MLP neurons of a small language model. Each row is named by its layer, matrix (gate and up: input weights; down: output weights) and neuron, and shows model dimensions 96-191. Each number is 128 + 32 x the weight over its row's rms, rounded and kept within 0 to 255. A neuron's up and down rows have the sign that makes its largest values positive.
After each neuron's rows, "fires on" lists the tokens most often at its 100 highest values on Wikipedia text that the model never trained on; "fires before" lists the tokens most often just after its 100 highest values on Wikipedia text that the model never trained on.

L19.gate175 [ 77 116 154 129 137  69 143 153 142  81 162 126 142 119 131 101 126 154 193 107 157 142 132 142 122  87 134  74 125  80 172 109 121 168 117 138 169 157 142 191  84 109 154 154 191 177 146 165 133 148 113 109 157  80 136 106 131 111 107  90 145 156 116  87 190 147  94 172 118  98 123 115 160 124 157  97 212 158 130 108 115 111 101 104 144  62 111 124  17 154 112  84 186 152 105 135]
L19.up175 [169 126 107 156  40  75 161 136 167 173 178 102 184  83 122 118 164  89 115  35 141 121 122 118  85  98 144  73 128 204 156 147 116 116 120  91 100 136 150  89 135 118 108 169 151  54 101 125  95 128 118 141 196  97 145 119 195  95 147  77  81 181 146 140 168  93 133 194 148 126 126  72 179  88 128 134 121 115 105 126 147 133 170  89 132 150 140 114 144 140 147 106 195 178 114 137]
L19.down175 [228 116 169 120 133 121 212 120 105 140 133 121 125 126 121 182 154 131 175  98 134 161 118  63 120  95 141 120 172 111  94  91 115 147 138 142 168 160  22 124 126 115  72 133 152 135 147 181 171 128 146  82 159 143 175 166 129 103  62 139 156 126 170 113 123 125  88 133 153 164  89 148 129 176 103 153 146  72  67 160 147 153  92 159 130 110  98 131  78 125 155  66 114  89  94 163]
fires on: "\n", " (", " =", " down", " ac", "==="
fires before: "\n\n", "|  |", "lo", "2", "|", "| Total"

L15.gate216 [155 138 146 169  67  75 136 112 148 139 100 117  90 136 176 127 162 134 188 149 193 118 166 125 133 119 167 121 134 172 117 158 170 118 105 160 171 153 170 103 145 169  97 121 110 110 176 132 146 175 130 128 162 213 118 124 102 128 200  89 160 120 120 122 163 114 113  84  91 130 117 164 107 118 142  58 132  78 145 165 116 143 153 106  72 154 137 178 141 167 158 131 152 105 121 158]
L15.up216 [162 105 142 147 116 140  77 138 173 150  65  95 180 102 105 140 130 183 153 128 147 124 127 142 119 183 127  84 112 144 159  49 115 101 162 154 118 130 138 177  28 115  50 138  77 145 103 129 132 126 146 130 153 122 126 132 103 139 116 114 151 156 144 103 180 119 124 170 157 109 163 150  88 154  77 118 100 113 165  92 160  74 141  98 127 143 142 153 113 142  98 127 134 159 108 127]
L15.down216 [126 131 141 168 120 145 109 113  95 190  67 167 132 101 135 140 151 144  82 123 128  87 110 179 160 164 193 152 110 110 141 121  94 155 144  97  57 112 116 178 155  94  64  99  69 106 183 155  77 162 130 117 167 150  81 113 128 109 157 136 113 145 118 159 166 137 163 152 188 138 143  86  87 170 143 162 162  72 137 123 184 113 170 160 117 126 133 138 176 114 156 175 192 140 199  87]
fires on: ", ", "om", " | G"
fires before: "2", "1"

L19.gate35 [ 92 116 190 159  95 157 102 163 147 175 111 143 138 139 161 138  84 146 131 114 105  95 102 149  72 164 131 122 193 108 175 130 116 126 176 110 170 181  91 132 179 154 174 159 109 206 162 113 125 131 139 164  97 185 125 129 129  59 165 109 155 167 145 139 144 130 152 149 141 158 116 102 159  96 107 118 136 127 158 161  92 147 134 151 135 113 100 133  82 113 122 131 148 109 131 108]
L19.up35 [ 71 113 119 137  99 126 124 172 169 173 122 133 117  96 107 200 102 132 135 137 124  82 136 159 107 122  71 122  98 126  94 144 154 122 145 111 127 168 109 150 119 155 131 126 130 141 162  97 109 180 141 212 132 151 132 163 166  91 121  88  96 136 143 132 171 143  98 192  81 149 143  73 155  78 165 124 159  72 117  54  75 175 166 145 117 103 207  89 126  77 125 112 146 163  96  94]
L19.down35 [ 20 126 116  81 122 127 129 125 143 145 134 140 170 144 181  75 149 122 135  63 117  99 119 168 166 126 146 143 101 157 133 113 133 181  87 165  90 169  40 192 141  93  46 145 130 171 161 173 179 137 122 139 124 101 125 117 127 146 100 125 106 190 158 155 123 135 120 118 133 141 131 164 156 142 122  88 118 140 112 124 118 127 134 112  49 171 119 114 181 136 113 180 129 149 132 136]
fires on: "\n", "3"
fires before: "| ", "|", " |"

L20.gate46 [129 212 168  81 101 199 104 108 188 108 138 145 162  61 135 160 116 157 159 139 161 139 138 159 176 162 103 111 168 124  90 158  82 112 129 145 151 177 150  80 123 151 173 147 172 129 150 124 141 200  97  93 169  92 157 130 151 130 172 128 114  83 117 131  96 157 154  71 108 145 194  80 128 141  95 124 142 121 175  50 157 175  90  73  72 148 171 154  88 134 134 125 101 104 212 116]
L20.up46 [127 121  84 103 133 108 125 176 116  94 166 121 112 168 106  63  95 150 180 119 133 142  80 135  93 157 143 107 127 102 152  30 102 131 150  89  49 173 163 194 146 128 132  88 175  64 113 104 166 183 116 148 163 122  75 109 178 161 148 189  59 151 163 143  98 123 116 152  94 149 123  94 162  97 115 151 143 152 145  49 111  38 124 140 112 135 144 123 117  86 136 148 131 102 129 106]
L20.down46 [ 82 134 193 125 201 118  64 103 152 176 137 129 125 101 133 165 129 146  84 131  93 115 158 145 108 112 148 112 144 136  68 193  96 140 128 162 159 186 126  97 147 135 137 109 152 126 132 123 167 137 178 111 122 169 140 131 159 117 149 135 172  80 131 178  79  97 163 141  97 151 142 114 103  91 190 109 118 104 134 129 130 137 147 149 103 119 147 138 119 106 112  92 119 156  93 140]
fires on: "1", " (", "| ", " C", "writ"
fires before: "1", "2", "997", "986", "996", "987"

L12.gate410 [115 150 164  88  91 101 190 149  83 142 130 148  92 123 166 106 138  93 162 126 162 124  94 140 142 114 144  90 246 181 142 134 113 112 104 132 124 153 125 149 107 183 143 187 120 110 174  45 141 169 100 159 191 123  84 121 166 118  86 115 184 131 127 156 126 114 123 149 139 129 104 114  63 124 129 122  92 139  82  86 182 146 123 126  76  97 175 101 111 171 152 125 147  94 151 120]
L12.up410 [126 145 117 114 172 123 139 154 138 129 105 148 133 108  37 113  95 114 102 153 180  74  87 154  93 101 190  38 109 118 120 193 152 100 107  80  98 163  57 127 115 105 190 179 124  83 182 156 107 125 158 118 112 104 142 147 143 185  63 129  92  91 135 172 154 102 183  79 132 115 150 165 157 142 138 123 119 105 152 174 127 169 143 120 155 108 108 124 153 154  95 141  84 113 154 150]
L12.down410 [152 154 126  95 169 137 125 189 135 147 123 110 102  97 107 102 120 162 150 161 132  32 150 109 122 129 181 114  82 142 120 169 113  81 124 143 113 172  22 107 128 103 160  87 168 167 134 132 142 118 186  86  92 127 178 125 119 143 106 126 118  81 162  91 149 115 122  98 173  76 120 181  82 113 135 149 113  77 144 151  90 131 138 156  64 140  99 134  99 146 105 141 133 152  85 105]
fires on: "- ", "w", "-"
fires before: "1", "2", "are"

L16.gate293 [123 125 145 105 115  74 139  54 203 156  49 173 135 119 103 154 114 145 123 158 145 133 164 162 126  97 137  74  93 142 163 129 119 186 118 151 114 151 122 168  60 129  97 148 138  79 122 116 178 213  95 115 117 128 139 122 152 120 107 112 117 128 174 126  92 151 128 117 173 146 130 164  94 118 129 100 180 121  84 177 112 169 130 125 124 200  82 122 146 148 149 166 122 209 139 162]
L16.up293 [111 134 144 126  73 144  99  59 172 111 142 128 167  68 136 148 134 147 148  98 123 160 144 103 113 118 112 140 152  99 173 126 173 119 107  98 135 151 165 122 136 152 156  96  47 150 104 152 118 160 111  99 114 155 130 130  80 123 123 156 155 143 142 150 132 164 124  93 144  79 153 176  70 114 166 114 128 154 166 134 136 150  57  90  88 125 196 111 105 134  85 141 124 164 135 119]
L16.down293 [104 163 158 106  86 160 108  60 189 143  50 121 108 107 117  62 114 138 144 112  93 115 137 179 140 139 154 137 131 115 116 153  83  98  97 119  71  90 152  94 141 144 118 110 113 139 131 155 160 174 121  88 111 139 191 121 146 152  96 150 113 105  91 151 156  99 126 125 173  82 115 153 111 104 150  41 137 127 147 118  84  71 137 155 111 159 107 108 148 155  78  91 161 133 109 120]
fires on: ", ", "- ", ": ", "\n", "ri"
fires before: "2", "1", "- "

L19.gate209 [150 145 108 134 132  99  80 162 156 111 121  89 164 128 139 155 201 108  89 107  71 104 137 121 130 154 134 131 145 168 131  81 132 114 119 159  91  92 114  53 105 122 150 120 159 100 160 119 141 139 123  85  88 148  92 164 149 175 173 165 164 104  97 160 137 146  82 158 162 165 137 119 123 117  67 174 132 147 200  93 166 212 123 112 111  97 175 120  87 158  65 161 117 115 151 109]
L19.up209 [125 115 113  65 137 129 148 121  93 126 118 172 157 185 127 175 156 182 105 127 130 108 102 109 153 167 130 156 221  58 132 137 187 147 114 160 115  96  68 124 135 173 156 170 128 107 162 105 120 122  79 125 181 112 159  96 139 102 120 119 100  96 172 139 119 102 167 130 121 137 120 114 130 122 113 167 155 154 178 153 160 208 182 118 163 115 128 139 105 150 165 120 174  83  89 158]
L19.down209 [ 70 141 128 108  92  58 159 112  78 153 100 146 102 163 135 149 115 163 165  69 122  54 112 151 101  60 139 127  91 145 108  54 109  91 130 130 127 120 150 156  98 187 142 140 196  83 163 118 124 181 153 107 167 110 131 137 149 149 111  86 119 144  42 119 124  74 120 159 114 128 115 119 106  83  85 113 167 177 122  84 126  86 178 156 126 195 109 103 123 171  95 130 139 189 129 175]
fires on: ".", "86", "88", "87", "90"
fires before: "0", "4", "6", "5", "3", "1"

L4.gate115 [165 170 130 167 103 165 130 144 127 109 113  82 164 162 135 134  66 104  69  77  85 119 143 128 122 117 108 143 136 173 108 146 160 100 158 145 123 142 135 113 195  96 150 135 115 120 166 149 137 130 143  67 162 135 137 163 117 122 154 121 102  90 121 115 167 205 131 165 157  95 123 125 110 121  79  98 109 178  38 179 120  68 124  90  91 155 150 116 120 167 142 157 153 138  79 127]
L4.up115 [ 70 129 119 118 137 108 164 149  89 158 144 130  90 192 132 123 136  63 115 133  89 105 172 146  76 187 118 121 112 167  81 144 127 167 137 149 132  75 139 167  80 125 113 142 174 133 145 132 115 154 138 128 140 131 110 175 129 147 122 135  69  96 147 168 124 124 154 202 134  79 114 101 112 113 153 135 191 172  86 123 109 107  69 106 125 201 112 157 182 116 138 180 150 138  86 136]
L4.down115 [113 110 105 135 115 140 201 195 171  73 121 117 142 145 132 118  88  91 149  81 107 151 162 151 140  79 112 138  86 170  92 163 143 125 129 150  79 164  81 134 110 111 143 116 101 129 158 134 139 134 151  53 110 122 105 103 111 156 108 140 133 101 152 152 170 150 134 178 107 128 176  87 128 136 139 124 191 120  66 142  80 123 174  85 134 149 149 143 102 105  56 164 137 114  63 151]
fires on: " ==", " ==="
fires before: "\n", "\n\n"

L13.gate22 [138 129 151 134  99  87 130 119 123 126 142 169 164 140 117 173 196 135 157 149 119 120 105 109 181 198 140 155 126 176 124 112 174 101 178 190 146 129 173  76 142 166 107 161 128 174 112  95 131 178  54  70 103 125  97 119 128 161 132 139 165 168 152 130 158 120 132  61  68 171 161 109 184 161 133 179 105 124 155 133 145  94 173 115 158 109 125 166 155 119 126 140  91 127  70 148]
L13.up22 [125 163  80 125 107 134 180 147 120 106  94 125 124 154 123 127 160 150 103 165 102 139 127 153 118 149  77 102 207 135 161 108 140  83 133 133 120 156 111 141 175  85 106 197  91 120  96 128 149 132 165 123 162 119 147 120  93 136 134 116  67 119  90 138 137  81  94  80 112 134 131  87 187 116 141 221  97  94 149 128 199 156 182 126  84 151 116  99 120 111 115 119 168 166 152 101]
L13.down22 [181 122 123 134 129  88 101  99 181 128 128 136 136 146 122 127 110 122 130 118 177  55 135 138 174 120 189 180  37 119 115 173 158 124 103 152 131 164 166  73 181 157  50 127  85 116 155 173 196 188 137 182 101 127 141 198 136 173 142 123 172 164 121 133  78  92 111 114  89 144 120 129 159 147 121  87 167 100 128 144 119 165 209 115 120 132 152 112 192  94 146 150 120 140 130 166]
fires on: ", ", "che"
fires before: "2", "1", "ll"

L19.gate13 [102 101 161 116 127 121 137 113 143  72 179 138 173 137 153 179 146 118 161 128 139 123 135 155  89  61  75 151 108  66 116  76 134 116 127 176 187  82 126 108  95  86 134 123  58 125  93  71 129 138 166  95 114 151 135 145 142 129 132 128  75 145 170 143  86 129 141 144 108  60 123 145 173 140  84 145 131 116  51 138 144 128  76 134 125  83 125 132 104 120 178 134 121 135 116  84]
L19.up13 [110  86 163  76 100 142  59 125 121 111 119  83 179 129 125 151 161 122 134  95 115 118 121 153 173 175 105 120  98 143 118 182 131 118 101  67 101 123  93 102  85  72 138 158 143 127 109 141 137 108 164  85 143 120 173 124  19 163 157 145 107 161 175 139 138 124 134 125  88  99 111 188 163 123  81 107  84 148 130 180 148 162 143  95  89 139 159 100  87 108 121 107 177 111  88 128]
L19.down13 [ 97 150  95 107  73 208  81 166 143 122  75 141 113 162 138 141 159 120  91 101 142 140 116 159 117 114 146 132 140 170  94 159 144 158 117 153 178  92 156  87 133 106 155 148 131 104 104 109  96  93 130 131 138 112 137 149 175 128 127 103 101  97 174 110 127 111 109  90 126 149 144 106  53 188  94 175 128 130 129 131 162  81 142 119  58 178 128  72 211 150 177 107 148 131 120 172]
fires on: "–", " | ", "+"
fires before: "0", "1", "2", "3"

L10.gate54 [144 135 168 139  91 104 149  61 158  99  96 177 146 115 156  90 102 160 114 120 139 149 138 102 138 123 159 116 137 125 108 180 176 115  75 141 182 113 119  87 132 168 178 145 116 147  75 132 135 108 126 119 130  96 155  91 159 134 149 147 158 102 131 174 146 119 105 157 152 137  91 115 129 125 184 152  70 113  93 166 127 122 116 118  51 164 117 173 128 119 115 177 140 169  93 128]
L10.up54 [136 130  94 121 200 121 145 164 150 115 129 152 103 117 170 126 113 153  85 111 177 185 119  77 115 166 115 142 123  39 108 119 161 104 127 160 175 171 110 111 143 132 107 104  82 135 173 120 110 159 135 128 128 140 129  81  90 206  74 140 146 115 136 129 164 132  70 161 174  83 134  76  98 153 139 165 119 138  98 162 176 112 211 159 185 112 180 102  95  94 126 120 141 101  95 150]
L10.down54 [131 114 122 168 140 163 148 105 133 117 163 151 159 141 195 135 117 179 103 107  88 156 160 104 119  93  83  88 112 158  78 167 131 142 100 116 116 177  91  94 125 167 154  94 113 146 111 116 136 145  67  58 115 139 110 106 109 213  89 108  85 154  99 123  94 113 169 155 140 117 164 107  61 108 134 125 156 176 137 148 150 148 114 153 120 101 119 149  83 107  86 114 161 157  86 118]
fires on: "==", "′", "°", "ib", " =="
fires before: "\n", "\n\n"

L19.gate503 [125  99 115 138 106 127  89 129 130 125 153 156 144 153  83 125 103  58  83 137  96 144 157 127 141 120 124 135 161  78 102 130 131 158 144  86 104 118 141 170 136 113  97  57 122 116 195 112 142  78 127 123 102 165 126 124 117 117 128 161  95  81 118 107 103 161 143 123 141 173 153 132 139  84 166 113 108 131 140 123 139 135 146 145 119 154 135 117 175 116 106 126 100 119 117 137]
L19.up503 [103 153 185 101 181  89 139  94 102 160 128 199 154 185 107 162 133 139 131 132 100 130 119 131 151 123 136 149  68 129 169 141  84 155 136 138 152 212  98 187  99 134 152 116 100 146 113 119 146  96 112 137  79 132 118 179 196 120 108 117 149  85 197 142 164 163 175 116 130 139 155 187 129 124 200 147 113 156 158 149 158  84 114 132 137 127 133 150 163  56 114 131 124  89 141 132]
L19.down503 [187 110 143 148 177 120 125 103  98 124 159 144 144  90  78 116 126 111 140 130 140 169 136 127 143 121 119 173  95  96 191 132 124 111 178 182 141 132 188 158 111 161 131  91 133 152 148  94 130 207  83 143 112 135 135 125 103 152 126 108  94 148 131 102  87 138 167  84 130 114 108 201 107 112 104  76 114  79 118 142  68  94 113 126 159  80 131 113 158 123 103 103 132 107 131  94]
fires on: "uz", "uk", "ir", "j", "- T", "ich"
fires before: "uk", "i", "i (", "u", "ō", "ir"

L20.gate6 [159 100 189  63 171 139 207 190 137  69 147 150 127 129 135 183 182 158 106  78 130 131 155 121 144  89 162 132 123 132  84 140 141 168 104 149 155  85 130 126 118 121  32  78 184  83 172 175 103 131 121 158 147 138 115 137 147 151 127 126 172 160 148 140 112 145 139 107 143  84 100 158 177  81 123 115 121 138 129 164 138 147 109 173  59  80  91 106  89  96  69 169 137 112  81 115]
L20.up6 [167 133 167 130 209 119 177 137 144 101 105 140 124 109 113 144 169 149 118 123  78  77 156 107  98 120 120 122  90  98 106 144 138  72 134 168 124 101 153 126 118 176 179 147 174 139 110 141 158 162  90 116 181 145 131  84 162  54 110 117 140 182 141 154 103 136  75 129  98 128  91 128 150 140 138 167 190  79 147 150 166 138 174 131  37 191 104  60 131 127 110 186 108 129  82  99]
L20.down6 [248 113 174 148 194 113 152 115 149 104 164 151 148 174 118 123 192 132 161  92 122 156 120 107 144 114 177  87  88 188 116 124 145 198 122 112 144 117 106 136 108 145 120 130 131 120 144 177 147 163 139 116 149 129 167 131  88 123 121 179 148 106 127 130 149 152 166 136 157 149 124  92 150 135 124 151  89 192 123 104 149 105 160 140 152 115 175  79  97 142 119 150 138 122 116 147]
fires on: "| ", " inv", "\n", " | ", " c", "m"
fires before: "4", "3", "it", ".", "iss"

L11.gate106 [157 102 139 135 119 142 190 119 149 158 140 101 144 177 122 103 122 152 116 171 138  95 130 141  75 199 171 103 143 154  89 171  97 164  66 111 136 144 135 101 140 139 195  72 122 138 109 163 128 127  89 156 112 116 174 100 217 191 113 116 148  59 141 130 108 221 155 106 126 143 113 186 151 110 113  94  97 154 136 124 154  92 159 118 179  88 137 111 139 111 145 143 154 145 118 152]
L11.up106 [140  99  84  86 121 148 135 112 189 110  96 126  84  83 163 104 154 157 139 128 119 107 145 106  87 131 175 132 166 199 125 163 162 116 134  97 113 108  65 146 171 105 177 132  74  93 162 184 127 130 108 116 136 146  90 176  93  87 171 139  81 134 157 157 113 188  91 146 106 138 114  89 131  71 155  94  89 112 136 157 149 161 145  89 135  90  59 122 170 154 173 114 162 165 139 169]
L11.down106 [157 161 128 113 105 134 152 111  96  52 115  89 189 118 125 148 118  90 126 111 150 150 187 142 133 107 104 117  80 107 104 156 145 130 118 150 127 110 165 121 148 129 167 111 146 149  97 142 103 180 136 188 122 112 160  89  89 139  81  87 126 162 133 141 147 130  75  89  83 144 151 130 129  44 111 132 117 165 144 187  94 121 243 112  68 119 154 129 128 150  79 151 180 166 134 103]
fires on: "\n", "86", "87", "m", "90", "85"
fires before: "3", "-", "0", "4", "as", "5"

L20.gate191 [170 145 128 155 105 132  81 117   0 171 106 170 133 179  95 116 152 130 148 144 155 158  88 106 159  58 157 121 105 133  93 135  61 153 137 135 166  96  84  83 143 122 155  96 125 183 143 113 106 127 156 152 150  79 117 179 131 124 123 145 127  87 135 140 153 136 142 172 126 100 103 129 124  91 125 116 160 118 119  78  62 100  79 124 147 107 163 102 108 104 124 102  93 151  95 191]
L20.up191 [105  95 132  98  49  81 135 145 136 132 152 141 215  91 155 139 101 140 141  98  94 183 103  97 110 127 146 143 109 157  99 141  57 155 167 118 192 213 126 176 102 163 125 145  85 154  95 135 168 206  89 183  92 172 105  96  94 130 101 135  88 139 122 128 129 105  78 145 112 111 164 132 130 106 114 146 144 160 168 120 111 125 100 124 150 142 102 111 144  76 150 134 181 145 100  99]
L20.down191 [106 133 120 147 197 102 233 140 149 112 151  94 159 161  76  41 118 144 160 140 142 118 145 123 143 161 127  94 140 104 137  56 149 102 101 142 138 152 207 200 106 171 171 112  89 198 106 118 127 162 122 119 170 130 123 105 119 101 102 105 137 106 123  68 112 117  86 145 148 127 116 169 115 140 119 109 110 136 116 198 102 133 163 100 116 140 170 140 179 133 112 128 118 120 138 132]
fires on: "uk", "ipp", "ik", "y", "s", "ich"
fires before: "i", "i ("

L19.gate431 [124  90 156 128 123 149  86 164 124 153  83 153 148 123  86  65 135 109  88 126 130  98 104 108 128 140 151 123 133 160  99 183 187 139 126 138 157 132 132 154 152 109 100 148 129 126 159 138  81 130  79 110 128 101 102 148 182 153 145 128 103 168 128 146 175 185 159 135 106 145  58 132 104  83 180 104  88 170 167 174 121 140  98 119 147  83  83 106 170 132 104 149  86  73 142 108]
L19.up431 [ 97 143 125 110 105 143  78 176 103 122 147 113 148  92 147 178 185 136  90 189  86 111 157 140 134 168 132  94  89 133 146 210 171 109 144 102 112  65 150 115 118 131 124  92 160 157 139 137 133  90 147 159  81 187 126 122 125 185 129 131 134 168 168  60  57 142 146 161 144  94 139 112 156  39 104  88 101 103 124 106  33 116  75 114 143 141 167 117  95 167 165 120 156 113 155  96]
L19.down431 [141 164 112 102 155  69 127 148  80 195 162 138 102 143 126 169 151 117 130  78 118 109 130 121 108 123 131  87 129 159 104 137 144 125 176 151  72 168 170 122 170 148 111 198 179 127 139 188  99 156 132 131  82 171  97 161  95  70 156 165 110 170 149 133 199 146  92  75 124 203 127 109 166 117 105 111 105 155 156 135 143 126 112 159  91 176 112 184 138 163 114  62 137 139 153  91]
fires on: "\n"
fires before: "| ", "|"

L4.gate158 [111 184 118 133  87  92  94 213 111  90 149 153 114 106 145 120  81  60 138 141 130 217  93 141 151 169 106 172 139 108 142 114 147 142  90 124 121  67  97 134 137 118 114 166 116 133 108 120 175 145 138  96 105 155  72 208 151 160 158 145 149 107  84 165 112 112 100 159 153  91 156 148 145 154 132 110 175 111 133 149 156 137 128 165 103 130 170 192 130 118 141  90 155  94  84 127]
L4.up158 [104 141 133  88 153 166 189  89 191 164 143  81 164 110 159 126 121 158 138 118  84 113 140 159 107 146 126 154 115 173 163 124 108 138 150  95 144 164 152 169  78 153 120 109 159 111  99  86 114 157 122 107  75 102 140 105  83 176 170 112 152 112 180 177 134 112 127 133 126 114 128 165 163  93 118  93 131 118 104 145  74  59  63  66 124 115 174  79 117 177 151 177  77 153  82 124]
L4.down158 [123 131 122  20  20 113 128 137 142  83 141 162 138 135 105 150  94 175 122  84 128 123 130 127 108  87 104 139  88 126 119 148 151  93 129 158 116 139 102 167 137 151  90 135 139  76 124  32 115 139 109 123 108 152 122 117  90 203 179 130 116 128 199 169 153 151 139 163 125  75 151 158 130 137 122 139 159 130  82 140 112 114 152  97 142 143 144 193 129 109 169 180  89 127  64 156]
fires on: " ==", "=="
fires before: "\n", "\n\n"

L20.gate381 [193 133  95  94 127 136 159  99 161 138 202  94  98 133 113 129 126 137 114 162 130 151  96 173 134 160 172 160 207 117 135 153  79 140 146 136  78 176 176 162 130 103 165 136 168 136 103 116 120 105 110  62 125 164 174 112 160 131 134 192 134 124 125 132 141 179 149 175 101 134 102 109  69 123 116  56 147 100 110 178 165 155 161 117  26 126 103 118 125 144 134  57 111 131 127 138]
L20.up381 [157 128 133  93  82  75 177 174 141 130  87 178  85 114 121 137 115  87 106 177 155 117  91 166 124 128  77 137 123 102 137  87 155 129 103 144  92 120 122  94 181 118 108 170 166 122 117 183 162 114  55 149 118 120  76 183 155 136 152  64 149 153 127 126 124 143 144 168 110 139 178 154 128 142 108 114 162 201 191 119 203 171 161 121 100 151 149 130  50 109  89 121 167  85 158  80]
L20.down381 [108 139 136  97  89 129 103 123 101 139  70 118 166 132  76  96  75  87 166 162 158 120  76 121  57 141  93 131  67 195 112  81 119 144  55 159 108  66 162 141 126 100 129  52 128 167 129 159 160 135 129 110 146  92 146  88 189 158 170 116 170 162  94 108 141 161  79  88 134 103 181 116  84 153 124 145 132 155 184 167  99 126 135  92 118 131 102 120 107 122 152  96 147 134 144 121]
fires on: ", ", " ", "h", " ass", "es"
fires before: "1", "2", "ood", "ess"

L11.gate321 [117 191 136 135 131  86 131 128 130 139  73 119  91 161  81 143 154 208 172  43  50 158 176 104 135 173 117  94  88 148  95 119  77 175 114 178 127 173 122 106 142  46 126 172 119 112 125 157 131  67 113  93 128 113  34 131 106 152 142 116 112  77 149 133 143 115  65 111 136  85 161 131  97 129 113 114  91 191 151 129 151  86 125 126 119 148 104  68 137 135  96 183 151 125 169  91]
L11.up321 [120 184 167 147 148 154 169 154  87 103 133 163 129 164  66 182 153 108 105  71 111 128 108 156 112 119 141 110 113 116  99 153  67 128  73 149 168 115 137 150 150  83  90 121 208 112 175 124 162 177 137 101 132 124  97 131 160 103 185  93 128 169 128 136 138 127 162 138 121  91 113 151 183 139  97 113 117 151  62 171 115  93 153 119 143 115 153 175 179 163 125 141 128  70 146 160]
L11.down321 [ 98 186 163 110 141 108 107 139 191 155 150 178 109 118 108 108 124 116  92  93  76 166 106 195 161 126 133 136 115 128 146  60 176 165 148 158 151 167 147 133  73  93 159 138 135 135 131 154 166 110  61 154 129 162  40 111 113 221 134 165 131 107 149 129 117 121 107 131 104  88 179 204 124 142 118 146 128 152 130 139 134 102 131 119 123  95 144 105 148 132 108 152 151 206 182 119]
fires on: " |  |", " |  |  |", " | Votes |", " |  |  |  |"
fires before: "\n", " % |", "\n\n", " Sw"

L6.gate242 [138 112 120  95 116 147 145 169 120 188 127 202 150 190 145 117 125 118 165 105 153  93 198 139 139  97 144  94 119 145 151  83  91 143 114 138 141 148 184  55 123 140 113 162 100 189 124  98 145 130 130 151  81 162 163 158 134 103 206 135 150 141 129 145  91 139 120 128  97 127 154 152 119 138 139 134 156 158 168  89  74  90  68  78 108 168 134  76 125 153 171 148 115 140 124  58]
L6.up242 [176 120 121 182 135  93  94 180 132 135 175 119 133 155 150  65 141 159 141 130 121 116 150  87 151 158  99 115 215 100 133  58 151 163 143 138 125 135  93 138  89 156  95 195 108 173 126  67 189 152 144 166 123 111 111 106 153  78 123 123 114 129 125 134  91 141 139  78 131  96  95 108  96 116  90 131  99 150  89  94 125 105 129 141 140 132 198 179 118  93 165 126  68 125 155  94]
L6.down242 [ 46 102  95 206 114 104 137 126 153 134 160 137  71 145 117 134 192 135  90 127 145 127 142 117 146 114 125 170 162 123  81  86 141 107 146 118 123 153 139 166 128 139 138 108  93 117 142 100 193  89  98 132 147  88 111 108 130 150  90 135  99  93  52 131 109 115 125 100 129 115 106 171 104 168 144 116 119 189 105 133 194 139 120 177 167 133 159 152 151 150  80 135  75 147 134 133]
fires on: " (L", " Wh", " wh", " Th", "w", " (H"
fires before: "ab", "o", "ose", "ird", "ile", "om"

L20.gate480 [153  76 160 139 113 140 122 127  83 157 163  92 156 139 139  65 211 132  83 127 106 114 125  79 137 111 112  98 129 144  91 137 114 134 172 110 141 159 155 127 117 187  95 177 122  70 124 113  89 112  87 160  66 167  73 137 141 140 157 101 209 126 152  97 137 124 143 182  89 152 140 146  82 129  98 121 112 169 155 130 143 168 162 138 145 112 143 201 148 192  73 178 153 143 124 148]
L20.up480 [161 146 189 104 103 159 117  68 127  61 136 152 108 183 139 104 115 139 172 177  74 134 137  92 134 116 148  79  88 126 145 175 185 107 127 180  62  74 130  67 117  81  91 189 124  54 196 142 145 116 165  51 154 108 146 140 130 126 105 110 110 131  51 112 111 130 112 159 157 175 142 151  63 139 119 139 127 117 159 141 151 121 169 123 118 155 125 121 153 167 154  79 105 149 110 154]
L20.down480 [135 101 174 161  73 123 111 142 113 134 129 153 158  74 158 107 131 107 174 125  78 114 123 110 139 135 105 179  43 177  86 164 126  73 127  76 150 126 192 127 131 154 152 139 137 139 147  68 203 109 129 151 107 168 170 137 135 154 172 125 140 142 137 131 153  72 120 136  77 127 123 137 150 161 171 161 162 125 132 173  92 114  68 120 164 127 123 156 127 163  92  70  90 155 177 109]
fires on: " | ", " / (", " G", "87", ".", " g"
fires before: "0", "6", "2", "1", "7", "al"